Weights of a small GPT-style language model, trained from scratch on English Wikipedia.
Size: 9 layers, width 192, 6 heads of 32 (2 for keys and values), MLP 512 SwiGLU, vocabulary 512, 3.74M parameters.
Architecture: RMSNorm before each block, rotary positions, normalized queries and keys.
MLP neurons of a small language model. Each row is named by its layer, matrix (gate and up: input weights; down: output weights) and neuron, and shows model dimensions 48-175. Each number is 500 + 40 x the weight over its row's rms, rounded and kept within 0 to 999. Numbers have three digits each. A neuron's up and down rows have the sign that makes its largest values positive.
Before each neuron's rows, "fires on" lists the tokens most often at its 100 highest values on Wikipedia text that the model never trained on.

fires on: "c", "ir", "or", "m"
L6.gate175:430473559473501533506491511569490439523560487512488525467503478443501436521574545461525545526571492503453479525451473447509431505496457494508470477485520412545540489514514490564471489532456542480493451539572501492498503457472611472547527500510510467495529476528493429481476506460563459532541447522476436455528488553495445498469460548513500522512478446519479543514541463439474516511475
L6.up175:522520532548486551512480496504531493554537566479570569456537415451528469496506506470502473453488496521441479502499498546529497520539529476616473421500456490475475560504519427569466461468507466474497462576443525522525424517530531524459463454496447445467507460504615548487569497471491512475454422478505458462459474518564483564530455454509453516480493416427527525485516452525485402437528
L6.down175:489543503535464498524548412492542594513426455512475493533448472496563520411480445445592537536525515513439468457512496569480519506457507508517533519570498515475487468541500516453544549512395472516561443562478475436480499501503602544450524562505548570572491533441515537573589488501496452512419488520474485578510470486481532465509548515533493473432551525500484440529496468509492527445468

fires on: "ed", "d", "ent", "en", "qu"
L6.gate395:504478547499435515446460516490483521551572472500510500510463465449493510431502558500439508473531546516406457458498487517478464508539493451454445458508477528525561514490558552541506490546406460511464515439409480453511556489499535502494456545452454452531598537492540456497500415498510543527489524496525487490439518529474542435468504420529527523497503518431433479493473483493544546576508
L6.up395:561495537487469540455498505528573495532511539480581427418581458453490487476457534491489502517477484485499483488421484555531581458558552514482474455474523517549495562447533456543488513507441512497469492519482509481486547463461394512484474537506448436487498477511479534507488484498453498412524501571470492446456548526503527512482554489439551539454493496485469512498546516462397565540393
L6.down395:541441450452494503596509497549419417597444487439512458455528495562477555520579512483451487433485538401570529521465495520487498508426559478470521501547489481544457494517510460465590517513504522462564542524571483438530478516516512528446544463466491508584560560499419522509491536518505449481452537469545479513496490522485553520461510484478548461482532547507536457560584427536537522452513

fires on: "ar", "ct", "it", "h", "y", "t"
L6.gate165:508431499487498501534480485520507454441486503482532456550494462485476442488507499524465557545486405523454469502569473530479498479589509481485513489432581508465556466506509500560463512508479518419463519508477556467511565476488548517550492500481554560503489525540513476505541452511566443533484455525455442450493487445469458464506471523588530458486562464523513537526496565373536495491511
L6.up165:474491495434561476397554477463530478497482480480436475493456451501555458425521430467421545591506543526571492444528458496527533452506525483523423544475583451544549507515469532501532481511499521551393457541458567455511620506496475460514505507505571493537523509532483510516462513404461428485508497464530516510522510536516492464493455529572517475547513530436552541485459526497495398473524
L6.down165:524532486591489570456462484538527528494537534411458508506465499502514527521512476414529453507567517469496454486498534573468533433366493574432524471504553483502535516520581485529525477511541445460459424424470508535441456519445493540456492550496488456493480556479468426527501471578512537507475481514511435524423468453538444441515501503515498556506496509496516483622514467526485499436478

fires on: "ed", "on", "an", "d", "f", "od"
L6.gate215:539524544511518498493484493499480517528456468575425480497587519539483533511469523504550537534489472503477527480481523477501425526494503572541548490509514481453467462529492505495558442516489489516558412545468496542520543466612497491429487529495500507432519573529530508535459453452518441404526529504584526567521437555484464602440512529495483533518495486537538513463539455513513596496466
L6.up215:445545559530482480500498511438486516542518517574593491546531469607474556525496519503484524488485489468426476562522467523502534532503457464454542515616554471476564570461501482431563543499499477502558493563501535533578556479528534523450459518523529546500530466467481542486621504475503523499584503471471541555549495485522488486496513459486469499450569503485524475515491500527556497487522
L6.down215:495473528554492489530462476472485556529459556491529518522471489511490551501487561481439466498463571464544495461487529455491494521361498519538430478453451400530508530476471426504468520498452436507543527524581436478540509525459478561531497473488468528550466467529525500498514484487460424478513525532458495468506461511544502495529544544509579519493429542486490466516572455473457475567480

fires on: "o", "i", "ist", "er", "em", "an"
L6.gate477:497473516461525480494482499602500401456452456466504465439554479490591463450522506494464559524502535512411505504505516420485449523535530495488519520489513540407475442476487424497465412486520510486499525521518446513545483512518552506542566517510451489545510569472464537443509479560441455493556496530569478473577502493498468471497479448619490528563491451486453532481532468448549486508527
L6.up477:459501455462550484494462509521552475502530549525496499546576515478561413513468560523518528493421525462554492450484609500477503553517552520460484552451464529528518486448491548488426579493415571512517472611507452547484512485483510522460507502485510456472509594462508530463511491539519495540425435502527515511489512482539515504498470504499447472518539493484516513438514516501523451527492
L6.down477:492492550501510507492512575491478483469465564464514505599424479519449453525490498481489428453434477521523515517575477511486527524483500469524545566478540445449477527482533551465539489518496445429486482423474565558503499462500566530493483497507443459538522507473460537513498497443514536472505491504469379556507441535440467526558475482529503512491545524484492528518486452565425450497553

fires on: "o", "ow", "p", "os", " I"
L6.gate509:552464509458508514427559436497412485475480516507499471483494585462445515485550559600496494495450544453515485496465539535514484493532511550533470403522472542478565481503502472464512476519515484558492531442502474523538513564443561518525487441500565414439603501502520542505483550551468524486463459527480460489525474511467471502465501478475511575455528501521450596465484501541544535610522
L6.up509:462474469444476573499478493501543473461555500536457488469495475496501473574535454507461563521530561556446517500582482509515435553519518444465553412453455504518477474541467473494432549585461519579484477465463438520512464530486501429498525470448570531491554447513530560547467454496475473494461426525451541436514568453467474438524490526468482464471526562482488486442464459487464474484531
L6.down509:538476576488486535513555498461366523544567493426492477505454497487428466556497496431514482450485510475447482503505534529534516458535487531506458540552523452549550473515478506535533476493513510468514536506536475519507460520481511561500534427512451510400458457623493486505474436488479470455421499491464517498466431598479529539535499514488513519444514521434474581454535511476520457429513

fires on: "\n\n", "t", "==\n", "n", "ent"
L4.gate294:488415461451480541573452563516473455512548536500510454599481534568445459464535564451514589466497507510543542507510476521487566503508519505514560475483382553549547482431461516512489506501456490526549493559495451474497447434534590469504542409450486554499470476487505507519547460436515551576507456518509510452473520466496543466491510460533500456462530467515499532519445502506462535488499
L4.up294:492486455524441476552516429501516538453411443444504529484506498479541467466504514519395473441574506468501524517529434466446492433506518506523453505512529529496519498539392542524451482513560600540456481549514486520515450487513538457425480463517580448472536529500395492493536558523492488487486525519471534501521540529421511525517465454487467429552478476495572486509499574484450541468578
L4.down294:469515483549526518535530528523504561485458476521452484398508514493457547503499476513500530478471480479507583536451634420524537497387532574512473425496503581456521483541443478478517507495471533508522457496478536503489513468492480481470527516524476506568561471522447479432505467511490535534457467475460575458544553477496518518500521532548495470519516467400488427493504556504480579500470

fires on: "at", "b", "B", "e", "h", "ou"
L6.gate115:536566595468545463500545533587448542485520508466485552543502525528542415417458541497522506505526478492573521521459500463427467493574505481521457429490510527467508505468468476529511501500436547476514522484572451552536490512445534468444501538484538472531525450551432506499474482464527521539554450421513479539503489550597463536486610483503451564540474522452484576502515517509525483525529
L6.up115:577549513547497493464497526511587577470446439519511502565514596559487463541474469494524480550472489492514540528483554444454455518430480475477470475528575469557488461518567500601534479483523463516525520556509407431534509508549529478457458475563516552474447449618486581448508442558459493457512457507469483528503489502528495466544564481487504539551499537455495452539490480472490424474532
L6.down115:428497488491539509549465544412544569454470468478477531509504499457466500488495507520481571485578429540513503546524508552422510442468488547437520557506481432512528411494425577419445559487518533435562578565486494497500499572476507428533493524536396497449459508444455549527577522475480447477517417492532514515495475487529466465497572530493505507535480548513462452486482465464512453442498

fires on: "ow", "ent", "er", "al", "en"
L4.gate504:526499544472495461536468475502532480528479452468453456523501489437518579501484568513471449495572483546390531558440477444529503475554551459457487500497527486532438422480477487542479449428528450506473537556537528539536566483551529508487576551495492444522527490506468531562444442584492436584467527569446504479493505535473501486508522519429494434488446511520521506520514520437476433530517
L4.up504:517511557530543487435468466553464486564511492517514471511470519412441495567531500503536417473507528538436492463519439479468502586498560475497488560540512510507491488470520510505491479541502510615413484501487596521501467457465495492509484489549545423519468528546548536535535490525490444448447486470476519472448519524507511577447550459488489526521517475445571476484569516454453521473572
L4.down504:460514409462505585600497535469513414555453509494471519523510443468491543469535466493518572465521480416459469415467492535457532494513456510558538551485482555532510514449541541452539507535585423490545510426507482578510509554520560467490533446446534452545546485518512560466515537516521562421483467478538501498516500509526496403535483484511522485463524466494517445495494513485508505485538

fires on: "ed", "ec", "ic", "ated", "ow"
L6.gate244:499500510440543528467490522531485493492446550451464547510564504510593456499474471551470432518509493544409553464490478453456454556538570504475525448452512501517507507496449440530503519510476495557455463430524454506560518493474542560540467529494513405536524493507553569459493454487473498472448571543539536471514430509494520462483582412506511525495487520429575544477543444493512583468500
L6.up244:489482456468528502501451588494479517475489532577529478439512479516503473511488553451445544482492446462441478508521521421464469547494496458477538381458575509510510515574454532563535446498501492586536551543447567475468520475489495503492467517509501514507542478542523461465467526451473482485464500529407488532541442478477464511498505547543524497518500520477471470513558423561545483457473
L6.down244:480546591550632499514517433495454471453430464548452496539501474544465539540493481508446578500532465503520512459499572563501476486390465478510457492539498424508561460448495496432522464465525528503487474535539498522500553445511503522505529528596519524449530468441461464521511503512484478433447476511506548503527473510413511480501439559525520412498471537542482482533449531451476448552555

fires on: "-", "ess", "ant", "ab", "est", "re"
L4.gate282:486494446504570469559567507553483523526525477548508551469437520496553473505460550509495457554427446459562526436485449476476521473543505521483492535608454477467500449429427455521531460420506558551518482516475503516436543486533510492449454498540475431557570532483493461503551467518530478490458426483506490515445503528527536506522541489571515473508550514488556556417485532574540468481530
L4.up282:508488455519485495582529517510482564527458493489540518584476471492456536424455556476468488519449437504529540473546514491521428462521506529399498508544505550491553512463520479491536497416448518481512510497520520497466501571472453506486438449548418454506550425533559474530472472533478487448498521501544507450442485471482567456519528482427485427438480505577531547494536461517450480471430
L4.down282:524540500437473507491544514509554420518506492460471492475568485489469422500558477452485445483500475542557523492477582548509514443556506439472530495509553481477491451549529535527516486468530460454455544520558469543503468525531522464437554507543425454577516487526596501529454467515455423505574538491517535443436459489486553479510499486506496469478511495556560482502577535529505488510516

fires on: "y", "ion", "es", "s", "ions"
L4.gate378:495474587528518567497506502506473529519501452481454541531428555480481569456601495546575469566539479495483527505477542463494487440510496484474554432482476584505479501513510495543552465485439521484509492490523503471550428449510475471513485503461547443454516500479538506549538474482544504541515471546510526474542535499526466540460521613544515527547453474532509500547574532541566494503585
L4.up378:488473465557547478556505486463438556421487524426583548491475479495501556497508566538571499496522472486515458470598585498492484529475530529486477487516531543428512519528549487507482459530510495516425446512486473460504483495546464502549436535472568510462478474478499519458528490469506463568511548562497501549506538492539477478484524431513481494459550546553429477552485429439530563544491
L4.down378:472537451519469534536498453517436502524463463554548587476463537455519510465520540468529532487529530460532533491522516509575590472422463456477563517524493458504465520514453556485458528434447534525536458457563503496485508523448486557592508512584451539521471500364538442522500541518542475487477526462431531402495434539415559522480532521494481525553503489459481495458453534532485513571536

fires on: "a", "c", "p", "m", "en"
L6.gate236:504514430476500528524482476514525458492480457509482456543578493499561450477579552585531549563504445516498494454486502489458476550543561562521558481482523521493511465573487474546522483498512523440550479488444488535469530477521558599450413555466466543535555522488532500470496472433482501543525454534576511505548441442493416449489430517439527442522493466471555576423453493520557469488440
L6.up236:488515480434436531547440519516510498501576470511527545501552572489460520493524525447518454563486511528461570484497511423489475527520440486462473512561451507565479548544495582514504499433535523510494484516429518484437452509439549552529449545544478482451483545529486521470473514519512477451523524443542405440561553440467510493487496538517456464547497566496475526508415476501514505553475
L6.down236:547504520522548504503438536553473613564459460552552450533481494484470545495477564526528520444517534490442442488504493611553533582444531494517453527483452506484500517452498527413512541518518506464521505480475494472505535463560484494538492533473414573496510474506407455521510500473443504494467468534487510480447429507504435568474524454492549535471448431479482513569512425496450489540550

fires on: "es", "it", "ers", "est", "s"
L4.gate44:532432524451582490510499489482491490451506497517454515513500572474481520439499517462518468406465462473457482476534526500499568510489559519461514453514521506491501475555535584541534506551560506543504410542541477525521444486474544526446452488507544469432462595505478539483466510551469552570545526500557413497452456548513433447449562548470438449473498525534582530468461457538499533581578
L4.up44:548518515512538430445428524479469524539506437497518423485487558484510439528426410429521468485496562548437542405499548479521472529497415529479467478515465458475458461487548514485560506512547550444431526539477503470465497534495503482517549575474470473490512566528565499459547527530467476486492476497513468426505478480522523546487529551552497547526481484553424507487504484524511566463543
L4.down44:518520521453484533591452488540563521486507517462535471529478548514518523551584475470530504508546435529466567439461528498536493443510516481496528538484505476467541519467523559610510484534538533505509490439474519435503517537546492502475539503520505571453529543451526514492517503458563515537439543481498544520518504535443549534411597483495461525502511502578522495544518425494501480542437

fires on: "e", "ed", "an"
L6.gate34:480530493546536465530566442463564469551586486472468471537499460534500494488481536441479467558464537421490532500485470456541555522528549549520472473495516464452521480493474429558484533499453517583489575487550500547454530498522388475496529560550534441502522592508467477500564451511497497457521565537539522558507509491481467495530548458515516515581536536499566475500540473520524497502509
L6.up34:519521470553441521496544470435503551549468464512524525488462508563442504515530470462491484519383538512477448478475451493571581421500449467532486442502538443506465524503521533516529479504461482495479527478509506491477577505530542522482536535487527499510441517434564464464571513470450391506508431494444465581532529542520524515505448507501525491472473544504521467521425517524495511494560
L6.down34:559525539568535475521474477391495494459460434536547476483504481567505515449458528534471527436577459559502591519503533508495520510332513483470449482424536449611520460508516508476488499558534528469474503449487480568528549531471488504559505588501444527478507539437485468525496477505467563502539540528504547547507513486511502479503562531538487522489529555518445437493527539443421500522428

fires on: "e", "h", "es", "ation", "a", "or"
L4.gate131:428517504470523502430556457483530491524514485531432556498469573466515453513531513533567476509541505530445530444507496468495541532507544489541537504492557540519528476548551510499521493525527569520502535464495478454481479462473498458516522536464491522463517429465521487502472488499498433472468489398447539542548470505468522424416478619465444599470542459491513475459478469483553537539459
L4.up131:451447424468494593482535447515532459575455471559491542495465506486490471509469472465499515522454507471524522516426476473573492479476510452591536465368523503514475513473478509485523507454538553452468476503459451529439420497570520442543502519484502560570497496517480538546450491467474517511519499426520482470494501527440529488514503523466481555498527430488465505516599522508445476467489
L4.down131:437532513553507518541495475553468489503517439518518514429512506460477441524478486516490491481472489587526503511439496608462413542553493474527515472435450563475532401554589443490495521520480510490481465523513533466482400505516519486508384431499524475504474587500600510442525581503450509489529495500535401526519518437500536521456500454532569512537549503473501450429536507538455540501516

fires on: "he", "on", "f", "w"
L4.gate337:509486505515579539444507535489483570480534499514472495464503526506500474575451561475527520517468529526471547435506521489556519580496483516475541498445489604574557472484443535522521526509422449581496515511514452479503512462512571485435538509483546424480537552564461444515482458444514564487487483507534473480518467458518478466472536541574492510579489416475529561475553403593501548519521
L4.up337:513472529417492488472514503527483524549561536469552465520501475563490536457568467489439506475475555550506402495493604435559522506492530492460531462390422504524464483442542428509497441581446460503491539472537543513490495503522475458500568561553519520509536559460519458492533511523524481518489446535508416484474516370517427570450496472575456506494547491502496471525506493504545493482494
L4.down337:558494452471535493516584490572508479530502516478523435485526511561536468443453556475596437558465452504405492519511437511547513452538514466578584497485483497442492500456507483551489469574495527540528517527492439493537443528501511508491478462401494522483535429469469491483617485512559504486496506486477498512480496509544514472557415428442498480531517504535467476463553492502504545448539

fires on: "m", "ct", "or", "iv", "ound", "et"
L6.gate279:522443495535536569504491442533463536550529539598494487459473471480576538510538473505508497532460506518544517494484534428463456471524474455534551450491478466450525498512490446470502489485551554517524472516507474483503468541465520487514451417518523498476465481487511588497414469505610500521520463484499444443481479490521519547389529516502503478538495485483580496479566567549522481546531
L6.up279:553477491615471507524482419464498450501528502481479472456495507510465526626476538502463513470517478482479547484482514534481440416517536506496548390436475477503481428578486510557534519516543492504489515530478464520478566538513490495502486417469500497470505426472570514542484480483575536445506461520470471461447444452425481511466419478550474492478464494434523468455495436525527471492483
L6.down279:504543542582463529473446476487568494500494551506510484434414481503486509524472445474442515501496432466486530447526456542486515470359500522394483463562475511546475476487507547435449463523468478489506482487490557525487578469505464473542537575479471561515426485522449494516554544497409466450492451526465480469470566487532515468439454538493461502546534514467484466555483559528499536526509

fires on: "ag", "d", "er", "at", "ort"
L6.gate201:506498470530487492555458478596476532526438435530547501518510531464527487477534484569499451441535524434505467451498460478491482567555567534488545431458534593533495441451486587529454438515492475486401432454508525587508499516468492506533557483474564475443432537477529484542467518549496481526501529466475471461408505521393469529504463478520420534509460503463567463530420556548466553525491
L6.up201:479519460524516496457579539507483452594506534458512511423455490515467414487514502469461506479469521423488466442525503500438504420499445549478517509514541543524468514506477473556441485544471419579571412573508533560543527490495522514478488484513579420534525567494570510578535517520511535476516526471499533514483486520544504463502469480444494556489485501419492548474488545495450465506507
L6.down201:490409490502423516538507389407381520522442473435453499575498418538538459436466523434513472524524427484526493521484487472458471475495476460556527501434496470522504429481496484436488429523540511537513536513457478524520483542480462498482510506421523502501532513536439525501540505557497532512544545506462491450489531563451546440511543544464483460514441554486477494442528473489472486546479

fires on: "ed", "s", "es", "t", "ts"
L6.gate89:551411520493519509412526442446478539509548481446462525538420489495406484572522519458465434540498543508494411418523498492509570514546569506512501449513541560578547529499524460553567500488557521449521491524517428517530488476462510585502504506519531480455523478469458473474547507493538477470520466544548418440516518457496493597458495513479443491513411585486463486549518507495507514594490
L6.up89:481477522445501605526533526478430568491557383449547527483507550463498487503564461461462534539589519517477526465504444477489509512529564487504487563513454453507472520509493449492519509512543487487513492496495475547473485499512453555459522607573486487543523543485511525476463525560508449479559459455562496449474491506496437470485477520532551512516581477487509465538526473459567524535408
L6.down89:547540468514482491499508525532462468485559517431468469566518511545452467454491532511469464586493549471337571444482534521471484475576440487455472413516564513505491520573530438564530513496510501532517504534502508535447517518507519525555514449439496519490537456526475518521455525493511526483499521502495552422527505521477535526480494530514516490492498493523506366456487502536466518547571

fires on: "s", "es", "ions", "ce"
L4.gate211:519550549542510537513502505524532620500484558505483502535489558505509498566551461480572545523543456505522526490557505459599585489493442529523496466541464481518500512442502474463587441444519478458422511523556524511525505510516489446518527491483485501487495592459468502598588478508494500481486494537440529511482478501465487523504566510496448464503517523451466412501504535532543434426517
L4.up211:538463521513517570526494474488512472501547474499489468495483566561493535477526488482513440473535515453586524489514525472555531561508537517467487490477453538521557537465546492604558457507458458445468521514537597497523532555523475456533557547511465503499473542436501512475523457449521548474487474533496445476478462524468567473494529526544474501527500483517542446466521522439490557511567
L4.down211:482490486495479521485500527435470479504494500474458495531494490494508537543515478447500479492502503447540546472455450405501485465256532522405514540564499527545510438484512536507473490515491472458449592526510484512470501496496514453511493464557513517489450464458478515467490487483461474549473457472528523486443474439505467429518506517475523513517512504510470378521508525493533499476530

fires on: "or", "er", "re", "N", "-"
L4.gate99:504555535493509498499491503498495496487480466456539525528559575477460461510483565499591506491492520423465511465456478456542504491489487472583499559528503541475520441529464506495545497473479475530528406525430392558467528430504531517498412415445451566454497536491520524509535511502570584530485486493452464423410492596531521420503455475562489477501482489450493551478491516503504444491558
L4.up99:470495496545466540468555502585510548545510462488572557515506473543478528502499530488477490525563479602468524511565494439509471445488450443497510542513496500492627511459467420532486495533455460509546529526539550482421512542451493529549452453505460544466532503484633476444490555553477513485502460494459493515550494539502552476523503508568553513557527478514521518499481535473456523469487
L4.down99:514460463435408456516467493498484429523517440561534435505452410554517504437560516549468536557484533531539478490520528501453510507443471475455506447464473457548524452523482493522528533504501517443500545401482513457462489572494479584453560497491522564438540440486445525548475542514479439457464485497477505508471496540503519463529534490511507486539428508499497388449510481481487449429476

fires on: "p", "or", "al", "le", "th", "ec"
L6.gate482:566516548533456462507537494591501523567574492511478510445489487568520526479503497506493490472447497466483517492498515548495557498508491598587518520562508533468458496501522423486472478503535459504461573447532497477525480502474523454505509537526414536558540521475480501502479497597481466536461506539515481525514537460543532436460509544542488443571503460452550526504594425407492500503531
L6.up482:464463512484478482467518560502467478528469464474549522480459518532457493442517508473543464542550549557500593559434513449487514507495492572534498445475503511470511490443531501496525493495512477466458503483497453415467530482413499515471455521462504445480497496534567530452500488489435563481569583431433479438516496525461486549497434428510561488499509580531496502501517493472475639526555
L6.down482:543487482513519483526489494477561412503483539493468468485545441493519512486439501553490489473450519425555463512509537516481446472620577511566568438533465529563453438538506475537453544516494523487503513499457439511482530536480492490538576510546457540530583544519552560582448572520456482520473495462481479544487459502454552488561476492561559596505410466576517473531458521467521441501503

fires on: "m", "o", " m", "os", "it", "en"
L4.gate493:533526532536415525441536501515495515495522413487455408481505555512510471472531536498454507454526552555484596560429435480518548545491533548531595450523530584466512498475484464539492447500520480530458450569487498445469485457487506506485534496461510492470575503507450500525442517544539503491486538501462511456546547499579506508530540500504463515533547499374457503495441442510476576523519
L4.up493:579487459511508459540473494430557411486485493461516527511520431483533442502458497564543511458484494516450562552441449563515538460513454499545528514508527465533545455542411465528509533409513457554484436549441469495507467466468511480551505416522457468460515436461442497584440492551461487498487466550498521556552503505546493433494455483501523478506488536530486524466552521472420521511566
L4.down493:499481470513483518519520513577412486516473505453480497488456511538385463494488490485489394494501503551518534496506523467478521501465523491536519512493419462463470518469522528512486510464425501487498512502477431548531528542502478555532467533472421465504464551564460516531547495487521511448493472482512520519457496573489533424517468556481446477486536433347468522496426517476456454462439

fires on: "s", "es", "ur", "ist"
L4.gate107:557459520481501493507483388494488488502467477550524514580536438502425463488542510580521492480473460583486430531482504490486549537502536504556527567525487458523476473498477482468479496520526518543543470474519438524528449500503512496513529497470554484488497547449476526501503513495523518545504451595527384509500518557422487501428569556515483464514459501539456467517531554450577537470497
L4.up107:514462525487499560532424500534478506475495506484483539522415466506521589522590499490458464451544529468554524473530569428578487505483495540494484402510435463535491448495454464511481570478508489429468543455511502571492486437568525490532484516460570485462459505469546457496497483517490432547536536460454490593562477475482482461460536485555499478524503506487479476547521476516453499516542
L4.down107:514524500503495473526485464466509532495538509535490480499517587452466469507553542488475555552550533479476569457489505527557501554390520490427550478541497491527519448523557517510562504553458470507456513513509493519539505521513505449521510474559544524459468536470598450482434585417506506572505525499495577491449489479543569486516549482471465527428509502471483441469481401506546485535432

fires on: "n", "c", "p", "if", "i"
L6.gate38:469579540523497510500479512497523417520524394555545473476508523487453459546536520546455543500511470381436470459494480528524509492528442520597483488460547532481509478456458492536499520456556444494517507548455526551472515538449538466569536553514453522500517504538431510536561482477503459482551513535563430494516494490439544443455466508459520500442526520516438508481501498513518515469464
L6.up38:532531480493474491481512501506505500506490526430511527497502516457505516464540517565498479408538566543521482544427489512493473515496498483544456422522457593610489529564492505537525514503494472488558501442474529564442551468551494482503432512439472512419459367547454543454458423466557460470444554504515451521496479487476532480562543455446478433565476395552523488520469515499479511532522
L6.down38:470430528604494547434450539582449517487486493464468495453505517494488479527501443529504541542431442431475438483488493492550479511428433540455485501448506567510483515450518559507503486464519507549441540480560414471553559493507466466444504516455501495503548511478458491514443481449419485436521491516561412510454484488545447501485519525521514509449554491531540486575495465521426466477529

fires on: "ar", "or", "e", "il", "p"
L4.gate338:491461522490551496467528463496481479511509448539423492435519494545462568460506538582495535461412523432498486567472483518537596505471545497499484508509544487484543504501500477482546549454554544492495484466562548499506445533485497481496521472591519579516515547506582506517442470569469516577425463425507492523464511479486552492528538545466464479471504390461497558436451499517571517537411
L4.up338:465486465571487515532551499484549584532483558482516614474480454562438495539509442487472523443564553416445518453491487462522502489484540491514484460434519498563540460506473517471507469460534484497427461504492570493521509497476478537471489504482530572440429451534486515535516521468462469514533538544546439533474459567442568408526444460406527451490482470527500429507474515567564467575492
L4.down338:513536525484491444527546531533485467518498545483495491465451536545486487524469485496496534458488569511470502522482566394550531500527470487461518460533502491517532491524467466506459516497402581487477458519503461499540432475419512445543494551483510522528355551458512519500550470582504430548552498493512512521485420461471483451569495509509460530480460505588536517423504551531552441576496

fires on: "n", "t", "v", "ad", "av", "m"
L6.gate82:480499506470488460558434490507558452484525536517590442521510445509534478518490518533520607498551517584506519502485467497447577587557492552473420441418498524564479495484495507465492476523521503470501469486455467489508466488449513475485499505553442550484474515570527521538529452498386441460516507592555529496428483548532525517421450548444520494519423484487456518554468531474451501488454
L6.up82:518571468522508499434497484485502433411523448493520510546437557575512553534481462504497548500534551520500450495530424489504493451535515539487508479617556487474540446512417447494488499579525517517441580456442438495487520537463484403488496534465547497543511592434516516508558525543501420517588526553471538532471543442544531490537503512522473509421485522503487512473533562428461484492466
L6.down82:526486442481547543516506522492510435453554470524545487463530463456520456542474500412436510483550453548572496482470435377488570498572572507570514489462471507543394508501485529550457446451489505485516457491424487535477491518530465508415491473519565478498514487461533483478514463483566472476452458449521538462548493494525454498494408556524431496538482515480505531503468470416480516590495

fires on: "s", "t", "es", "ts"
L6.gate17:443514516457575558507429526520518477517556504483446476324467492543472583478476476402457586534523493475499494513452531483539509488528478494470522477591529515520496546569481429517460493526482574440544498521506534508493510456488576491514500445520509439506512595451491500568497476537485517484511480522445526441480421509532563517483519548494456501481414521434503512523537497570510524529483
L6.up17:477424499487474496514484483552516504459491475535557447460594524464548459513545480465497531499535519528533478513502524519545512518498532402497523458479523528490490561530504499564506501550472523498452443516425487517536533488514500497471457518544509552554518540506529521462527505475512444539494533530427481422398427459509506447474514517506481530473464522520510519529585381459468489523562
L6.down17:505536545500428553442464428478470500454470520486524547482457497489476542494521485479592479543490519481493504498570521538481538503436574516447550488463529508463506465491484518535547507511425427486501544569514492466425469560459475544546529545578480494448519527400479452476485478554490479512486520540450481546568476481495557575452482473514524470533554486439494417525500510455490442494544

fires on: "e", "f", "y", "an", "or", "g"
L6.gate380:528527495496518480481420472535427533509536502585470533548480498535469482490548526460523507486533498469513533505461396402539510515545434505500528533528495469471423554514503519482550449488520501504476539512535415511491519584410458523542475519530456527492553480570540489548508410517533513560496561507503472447483550530546517489507554561520507520440412484523482543524470521448477424478459
L6.up380:492535467530490586479445566499520429470448488557495500468521483533548488518553499531523475515455457483525499505527498498491461470481485541550560461460516520429449492523490480481529465464551562420456451440498458579531559563449510574506564524576483515520537610531479512540467500416510443520491573482573500512550496451499530574453546560548535439481506457482466488497524484495467538515483
L6.down380:500494464491476493551482519415569435512534466448538546561536459511580418499513466454444494482495554515482445488422483525403529486479458413457461415546491441494617492559477560488465500515538512482486435542393530508502527433418478529543508518430495473535511480559504548431448464516502577455506494416442575496512471515488533488490512497507464495476528578543487503465505488477531561527545

fires on: " |", "ag", "er"
L4.gate267:551437483529547502521415606500526483417441501484541524542515525505479411512476509528489523457485462471490513459493519492486482542533503552506535468473454462513511499489464442533435478512502540466523413445541509586452511507468490550510490505489529422521494519512495464494510501494476442545517521508430542445456508570502479489516461486502473547502505492533610424542521456519543482561585
L4.up267:494500461534467500514490452567554470490542486503553509455465440502712483392488536504521454525489398500571499480500551510470538531548540524501491529528475514489480454453513538488519513469395569533485402501455479489479517501552483521561491530488500529460468460511583500519482513484502509462529558467421494453463475539496465483502456451520493540556496556474515565467549539505464439532536
L4.down267:533455510496502496486536499487496483479494460507573473535483486472493455572454448524574518440559510433431479489519455523556538453606508452540526483545451484572522440500516555495444488471432527473455448509488556520550506479447506517515499447456594501500541547505503510483515506527525503432492603465565540468499451526487475593417415507422535459403496513454519503524516458512478520573582

fires on: ":", "-", "\"", "d", "o", "and"
L6.gate432:475462494513537492512502432519516536510501502506550481529503529499519464510511498472454446532547530542477496538537507513460491526543469564446468572518431494546533482488496516535524474580434460534437471552500440532499436554484553439593503503458540477517560494549578523554452497489497498605495469435489461499505525486536512519558605518560484548445555486438544541503614505492456492543499
L6.up432:501515471539500504479516457492583484558472501523409526470561551540531482558582511526476505468531507531495465512473435523407486484533397534469465479492505554503516475558480492498490450452557465489520450495505541463487538626557451457465489405479479505464485470511526539489537516455483519518420495482463479572471480544479462550543497521487517490475489526437491503583439511578417469536547
L6.down432:508457581453571478519523490540508456426492559547469458503416418482472497554504511503506439530509501545471497441462528537531443458503497467479404549490481473467463514521506495499553486495550582502508410481488423497562485547574466519470466501495571509514545529518523517516523482455440566524498481509529496464475480522492480459493484572520528416522486445541549453541456522487456412524451